{"n_layer": 10, "d_model": 256, "n_head": 2, "n_kv_head": 1, "head_dim": 64, "d_mlp": 1024, "vocab_size": 3333, "activation": "swiglu", "norm": "rmsnorm", "norm_place": "pre", "norm_eps": 1e-06, "positions": "rope", "rope_base": 10000.0, "rope_fraction": 1.0, "qk_norm": false, "attn_scale": 0.125, "bias": "none", "tie_embeddings": true, "parallel_block": false, "init": "normal", "init_std_qkv": 0.0736, "init_std_o": 0.0, "init_std_up": 0.0736, "init_std_down": 0.0, "optimizer": "muon_variant", "lr": 0.00364, "lr_mult_down": 2.0, "beta1": 0.95, "lr_head": 0.00792, "grad_clip": 1.0, "warmup_steps": 200, "schedule": "cos", "final_lr_fraction": 0.1, "batch_tokens": 131072, "seq_len": 1024, "doc_mask": true, "train_tokens": 632600000, "steps": 4827, "dataset": "wikipedia_en"}
MLP neurons of a small language model. Each row is named by its layer, matrix (gate and up: input weights) and neuron, and shows model dimensions 16-207. Each number is 128 + 24 x the weight over its row's rms, rounded and kept within 0 to 255. Numbers have three digits each. A neuron's up and down rows have the sign that makes its largest values positive.
After each neuron's rows, "fires after" lists the tokens most often just before its 100 highest values on Wikipedia text that the model never trained on. A number after a token or word is its count.

L7.gate284:108148142091107102136094085108122118149168132114113080137103143116131149123137148127093073163112151102096137135100186131095115142125129090140137125121119111132136126142105123099124135109148095144104130131152141148136157158135141179132123111153129131129100122133115142093148146114113157113101111124148156103119113120131130133146142116140110195119135119191159156148118119114124132090113143096145099146136135141162111124061183140142184127108114082178105149139122153148135140124134118177105123128134136162171144125204116146126108106160134175175136107111110147128129086110161173111
L7.up284:156153095108147132085120091089093101126102151094115137098169156123106119141062135142096190158150103117179153074140148162106135107098111116150157133122105102098158152104127141186120108112111121143122152155128158157130112134136123154156126114103082122104166144125138141108147093127136151095147122110108142139142133168129111143138136120117125177134146108143123115103154078172161131137140149133117121172111099152104089134098149135146147121149126102118101142140106116149115109129106125149138111127132170129139115133153152150142110116122151168096142147081114116171118133123125101100
fires after: "| " 36, "," 14, "W" 7, ": " 6, "." 5

L5.gate399:134173101093121118138114133122039117110114103142158119158141146124130116104125120133166129110121134107139117154165138086181080098056164164117153147120127115137139103111144127139144100122122092083125159120127168122128117118144157133138120121083089143131150110146097124104114131128078128137156155095147127095129105108094126190135152117126183086132142111118131129101154097130102094121115149141144108169115101146118139106123129163122135157143123108090099076104131096134131096148132074127118133129103154152098119092121114166155120123103139124168125109135086136159155120075101095129
L5.up399:096131137088114132135120142108126154118124160182172095104129145189142131125107094159141161154129144120165136116116046125136162137167180126135176106115094138119117099152201143130176126117117144104127125149112125157120171098152143117152105155160111099128154115133112119142157104075119143128116149112154168118133163106175130108139202128152067130158145157109143107133130147078141109152133108116122109157151166138150143143067140159150137114103117068103140118139127124135135102124140107130119100121118149132158117112111106105119142089143115114128116096127114148119108125143148146134
fires after: "=" 50, "/ " 18

L4.gate695:128156149128131148142135152145127118147095142146096161126086103123115132124123088134188175072090126136139104127140116137121110137106107139100070094116173104103133136130194109103152131135142097137115124115137122125121127120139138159174133156128134105146167112160141127138156075091126132141149138152122129104167102138101146060158133124113109077110143178134112144167123159115153124147113158120130160125134129129149162142135137132149120085092147148084123155096089163101125108119144133115089122078089111105100131126128096112113111195148115106101164134136155140157137129116122140097
L4.up695:155147143145139130153118159118100144144154145154079134139093167111160155157122121121166123070113152118173102145134149158118129148091088093122147144101141089134152159130163146103144116139099141123133132145108136112124104086139104148137117112134094144192144134115152089103148067132117129142123129138097111100109142144144157090139130108156114154108125154173087114143134135118181138179144108128119151088125165124159117134118125138130141133132154129147130141103146185098121132132133129122073140148102130115105172125164127046139116142142125163144144188163140112122110127087114140124
fires after: "- " 16, "." 9, "released " 8, "stat" 7, "po" 7, "form" 4

L7.gate738:153107154099104127157143127185135131098129121139107154131090076125126131089094128139116139132130128117137150111120097139098134135096103136122111139147125126149157149137141147142132115113112098144119142126143131178158137122179109101130128148136053124080127171091122130095153105121130145133139107118079135144126101155126146119128105120114142186123132124136128111127151131134124154134140115113174154159091142169145116184156133130123127142128122104095158147118194133163145106079153123102136052135145160157125152106137124121102146102115111171128151145137109066083133153136126158152
L7.up738:104116167175118120129162159149123151118140096115083157130156120092127088115141126131150156210082145116146128102100099089082116143127087136097116146128143111137116119126179197140115160137118144144098115131145155111157139127136132136106142143148114112142099118170118111124113114110103113101117135099137114168103127112093142090123127154145135161127123117143173146145096095107130094100112130132131113098110128102111147133159156092140125085114136175148145165089154116126181131138111162158139131089078107127076145106124137173141164124125170142129132147086157151143106133144138107124
fires after: "," 20, "| " 13, "(" 13, "." 9, "–" 5, "8" 5

L7.gate812:122130089142138101113107137102138146136168093152109133118117137149143145124155111104109116174122104100106157114100138126128183112078083104096100114134127108155117153142144125152099102123101134147154090131141123124126117100137123148140163149122116095103162109146109163140096116129140100145090087155121119109073115039155159144129149150113094166112107082116103118147153136124070163130143119089135141161142099175120108153124157155097134150123128117087122144156122125102107123117135154148119103095144125170128134132121176179149162120120148125146148156131126164137088135118166130133
L7.up812:139179102111145143183142137180122111137145088119124117139113147136111108099118155118147150134112150147140168114120114120132182142146102120118151147123183135151098131146133133137101124126151152134118105107120117108136088067099177103148166126149148132098109141103160119132104121121099091080130111144127143127121155173161111131122117137109146094139146141130091141179144119159085111136180134137157131122091116077134139169095129134139148098161134109117174131098130083109082152100143178122126115092122130139113129125142130086149113128125111156145163145115112079140108125127109111111
fires after: "| " 31, "." 19, "−" 4

L4.gate44:092115127108110194164097146112100119128103127163148130106118108131145123138134128160145127123165138111125096082146160134105145187126165114165104147089135143167149134157086118131091139151118076121142098175157116172110119124186136112078109142150155079182123082138153144147170119123137113157144118117134119121117146122111130109143135090116146155144092097107091132094161171117071129080119133110127116119144129092153117131117107150153160108152158119122111108115137139140137131154126114129147115123162137124096115115127101117138137145118119098131094179122161118172095144145124130134
L4.up44:123135142184085116148123131115185139116092135097121124120112159134145120136151111140128114166114091143144129151109091111173148116153086141122105141158143140118152140120113120157100115178150112161174116137095178120073160140105090128149149149124116068121149106130145150149096097127109150123165131107125128075086113101147098167118094129134099150126135123077135126145128073100134065129104120167111139119125124121136072110141129113134122159114119126105129089105100113133112114133130111177121136148130114115132106111144095122139126107122109105099148112114113118109143114121107109138
fires after: "|" 83, "| " 6

L4.gate706:137160151166113154162192110124173146153163121121112102109126135167114129137108129177160147119121129093142156079139179112144130154112108142128101157127117158138127175131093150145128133106081093117157125096163136145112139122118151143149147163105124141103137144156179091162125157167093146128104093137087104155127149152111108113134100112150117151112136121088166170107162130126129134092107150066138146146144139128191100146095138070138172127155129130128174114071097097179092144130131089135128095106149097123141093108145132132135124147130143125136137195128097153101124133108122123152
L4.up706:151111113119132115153160094081104177115119137136111100072131151117181163160105185164098109092183143133148149155138170091163121102117109167120100111141124123102133139127134140190118110143114128169143169116149136106107141099162118125155098147122127113154170093105146166098086141128099113129111142154134150136143140143113140108116121112180097146122098139154128155116119158137106108119127126168119148111137158146115122118101117095127119139138146112133166095177138117151131088115136098154102121102130106112124120126150115102117148149142135105120121116097137142103089150140162154138
fires after: "." 20, "F" 9, "d" 9, "A" 7, "|" 6

L4.gate149:104119109130135112130125197097121109112152130098156114164118104111108141120107123136145092120147145144127170159125124118164117085137106137147129124102173116117119151126119117131102102122120107115114065099144153138119158110149126127125178127082124088136125166135140138118098116106098147103128136129121129125124117146155072142138183102204100149106138104144132101142098154136147111110130114130086116101122125103149103092132129152124106107157143133133109160118106101113151120118144128134149089123159106164129156155097134156087133135122133073127121162101152141132121121119105127157
L4.up149:086112118114125131134138098132167148131133076116143102101142140112124139142122137122139138152124106151142149103181156123116140143189124123085136121078117107109136126125168161111104156102104147124143168133127140110157103114174116078105114095171084100138115118123114128121094147165134153161139113114132142093143100143116125134116100150146101193118114145114127155116156138131074088103109099110140125101137148078130147156133159127124132102122150111094172112126152182151078141144134103110120162140135169120109150118149136113153086122144132123099151155133110102150139149100099118111
fires after: "| " 32, "Je" 8, "Jo" 6, "eph" 5, " " 4

L7.gate1006:113137079143118151138120131078172163111128104106135135142158146142136118150110155106157097138104108141126193151130177139148126129114146097123095076105140129091146153147127132117161123148103110118127101119161113122155142106160106133164122112109116157129080136142129116134132113188148147138116101103177100134173121168105106153129119080148104114120109120132086107074135144154106110122116145117140126129160169166147102152104125144112143157096123156146161134083108125128131127161125130156138155137116137140110158116206137139158078115150133119111143156126117148119108153109163138087
L7.up1006:181136126132156112130106121135108121132131154140123173131121142137147143110136115074120140150088098135127182141144102197161172164175146102088125142115123118138137125127099164132148138120080117097096133176104115125161125123093120142104109113111161132104147143122158108095162143122151158113114086150164141164126173154116125161120157134083132119109150098142133132136166112127113123112107113156126114119117103136105130095107175142093162130165119098114142111135083157136142111117092172129112122156140154120144128126128161135102117118115137122096105136097117178156165139107158112143
fires after: "| " 33, "\n" 10, "7" 5, "6" 4, "–" 4

L7.gate111:135105103090087114129103133111128152109126106103097102105131095158123110104098141161135147158121121169097084147167102122134198080142179102133087136121184121101113176130124120119119119184113131156056119099128145138103102125133076152104097117093123153136147115134113112119123133117112096128125107149115131133111167072152133113121113143169096104097102133144128135140126124111144124114131127135153171120120095125080154080120116089147128142125117167144134086113149140076091118129094135143123095143173164128106083163153101117122175101125133127091149125123079143108141128142109120102
L7.up111:155164130118148140109150119092149126064169111127124141161167091086099108114129130123134130095127129082103140124139119130122159160185135110096168139124105102084144117115137140123145102159103156159091119127150112092150132088136124151053109120153144111120106104130127150111164107139111126124123112143130089150114140191127090135178109110109150173128129133115119129134110121160139173114141138155145097135144158093114134133116117140157110140140135129161116104118087103127164129151156133104116116113142120130179123073156142157127139125137111078141150114142125133139183102156155126135
fires after: "| " 69, "- " 8, "." 4

L7.gate990:088132134159125131123128147176121102149130098176106153124126101159138107138170123125149136145157131097129132126153110146119092094102112138149094105133128153137113120070123115116127127137140116128151108124121160125128133126094131098143147080135113146139171160141154161100099147143116135119108116173152120125120110123162154099088152130111101095127141124153174138142096080118140138130104157107130151084119149084151099151128098134175158142134162076109158083149101150139134147101130131120113155152094167121143120082140140094093134112145099090099139129134068136141140150146069074168
L7.up990:143117139145158127118136119114152154151121144104123104132094105171138136119096153110138158131112122078165153133131116179123133120136086168140069108136125124137135172120111115147125160130119128186149150140142132170118130163115127084118125106176092124156134096129114136101119168067135081107134189123115132134131158106133133072124115158127140178126158112116088190154091129143146098089118128072170125104120113160164111138132077126121128118095157156117156149174108109165134150137097096101125134124109102134125127120143110137143110115108107108113159143132113118136118109127083146136
fires after: "| " 52, "," 35, "- " 4

L5.gate1010:104093146141137119120116172136103142088082078152120129098164118133121119109072160110164072142077151105136137110141105115082171090104073174083103150134111150129155113119099152089162159136081096138097144129129107110149109128090165115126153141139136121143130122144070134118095147148164135134129152136122160148113146149151190141141108111125132154154145132091136124101137136142122144158112132123176128164107151160112167111135127141118148143114137122155143120111160104200119092129143151167170147125131120177157122111098148153120135100124122141141113138162153146159092117180144091137
L5.up1010:135148183109092072135134147157115103122121192197122134105118146123145141121153125090141111148124163111083110134104170163119123142109125151125106156158143117091136074159095113162151111113112153132125109100157135140110134134128117123095136154140133149139116131124154126126099156168092133076137122142169156113140119096142156115078153111120162158143124112119143097132089134124136134107146111126139158126153138111123132141126171147100113125128149116120155107082110125152145105132137141178135093157106115161083162103098132089144139086104130148134145123165124181123132158112113138122
fires after: "." 58, "8" 6, "9" 5, "6" 5

L5.gate863:146165101140136140149092171105127115084142112163154146165111155118149093143178119135129117158099137104124112150093138085116133110118102151156097098140135096169107114081167118116154111128098116132144122123115163116118106143060077148115139106131134116150107132161127101164125163114085112095124150093155101125133124107080155135097128100165131133130119133096131140153102129089100135120143147096169117140085143147133145123083147095162148143086141116108117113147143138142109167118130142119122111127161113123133090132161088128128116153135112109103129117124109109064127138138134139140
L5.up863:152165148085164110133099142148147149129101121140109126112119114117189156105144084090147124146112111120125153114119117152134080130101121097106176135151092105173118135130123157134102134140123129120162131168152175160104120148126156108138128127114154156088154157106144146139126124158093143141128151143084145127153166144134140106136151091151127091138083131118103082124115137065104118117090109087148110147125111141152136140137109142140103165152122087118142164168133131156158181123118146169113129139131115188171136073125118144094108111117102138097103104117144117142101122087089079102
fires after: "| " 24, "(" 23, ":" 9, "°" 8, "–" 6, "−" 5

L4.gate212:099128114146134097142083161100128089097162137136091129116119110154122168143129127121100092096130105119150122121141114129151135163147155163151141137149072124120102134133098109144103099162102117109140140133136142146119108105149142109133145112120145119156182127154095093128145149131140060117171129171094127133085133114103123137142158125172139136112146153130174127123123143102115106145104202134105122101124118127110135125139099103144114182143116141121142122130121131136123129154158142141123120164108170146152098180135085116050130126136101135138179136140157158107118122138106133126
L4.up212:143127123189128153109123103091176121164132133107114138106140146119114144114139085144162130106163182124124103136084121110173115164153113125068155124125116151187142128097139118108139144110148110098121131185108134103129125124146162126074073111125105148078122124144097106097130139134072149151089119111150126121143106125116122076127128160104119162124116099105091107131118057153153116134111114124136152129121125134136145094150143151128116130151160123131143133130072181121132114136103147160110096116122089173108134139102114093141128138125150153129139126169118159177114100117119102131
fires after: "| " 34, "|" 6, "is" 5, "N" 5, "\n" 4, "s" 4

L7.gate303:126124111163139132124123091118112117148142153176113133124096111074140140079115084155128124138092082140159124133111123141122149127067121089171101132120154100105131119115151099121127105129132105107126089166107174172122152130144136150108143130071110139108110130123148130102161129167123126121096160153105091120120155162137128110114119098131081147143137143158119162123131124108132140101110130141129170137132134108129118102140121121150151101112167147154098083117164110167169149104116105157120133124162119137074131067120087159133084165114127146149114112144132144099167113126115152132
L7.up303:165130107135154147157127106123121170125143156145123108147135139135134132170140103142125111116124155137194104116153119080111164135108091134123106099128134106173131134114108148149132091115101088147117097139091165157138142142105155144120100160151123165149142104113109177154097135149148083105069146164117105128106112106161155165133140130137142137102128155114147120100095123116126116068078129124160155158086131134103122172091122162125108089099131133101125127126131148130175159134163109195113140109132115097130142097074101162147062139121128130105140165083145137093141118173103128091
fires after: "| " 21, "," 19, "(" 10, "of " 6, ": " 4

L7.gate593:113130146137107119121135145103161118160102109132127107143158135123101122104129077158153136162120108088128088127132138133136104108145116149084134113106132170117158113115075095120178127118119096114141126105171089076154115115137150139140174099158135106161153106152126144129154137142132112076152129138121135123078101135095126113140167132118133118141116160078151137160150110154130123118155103109149082170119140116112128124095109137155151156101123128144095124127174101087121143119118150171172178113155119129109170108126134134103102136141089111136114124146116129138147168111121144139
L7.up593:145162166162131147130129145112132125139146105087094133097087162119109106115170153089148093102126139079145194098150164103145144161131159141157147093146156122144097127086119105136104093136125104139125153135114137196137157132142111116169134082172163123115128143116139125134142140151152109149106147111082173151126120088124150084122107100098097131183097136134154147126102110161108161132125133136135159139128157102153135138141155127143129099158169118172150191141158125124134071139136105143108182101131070115141103117134119143156090135107118146134115127115109124090133113084097119135
fires after: "| " 57, "(" 7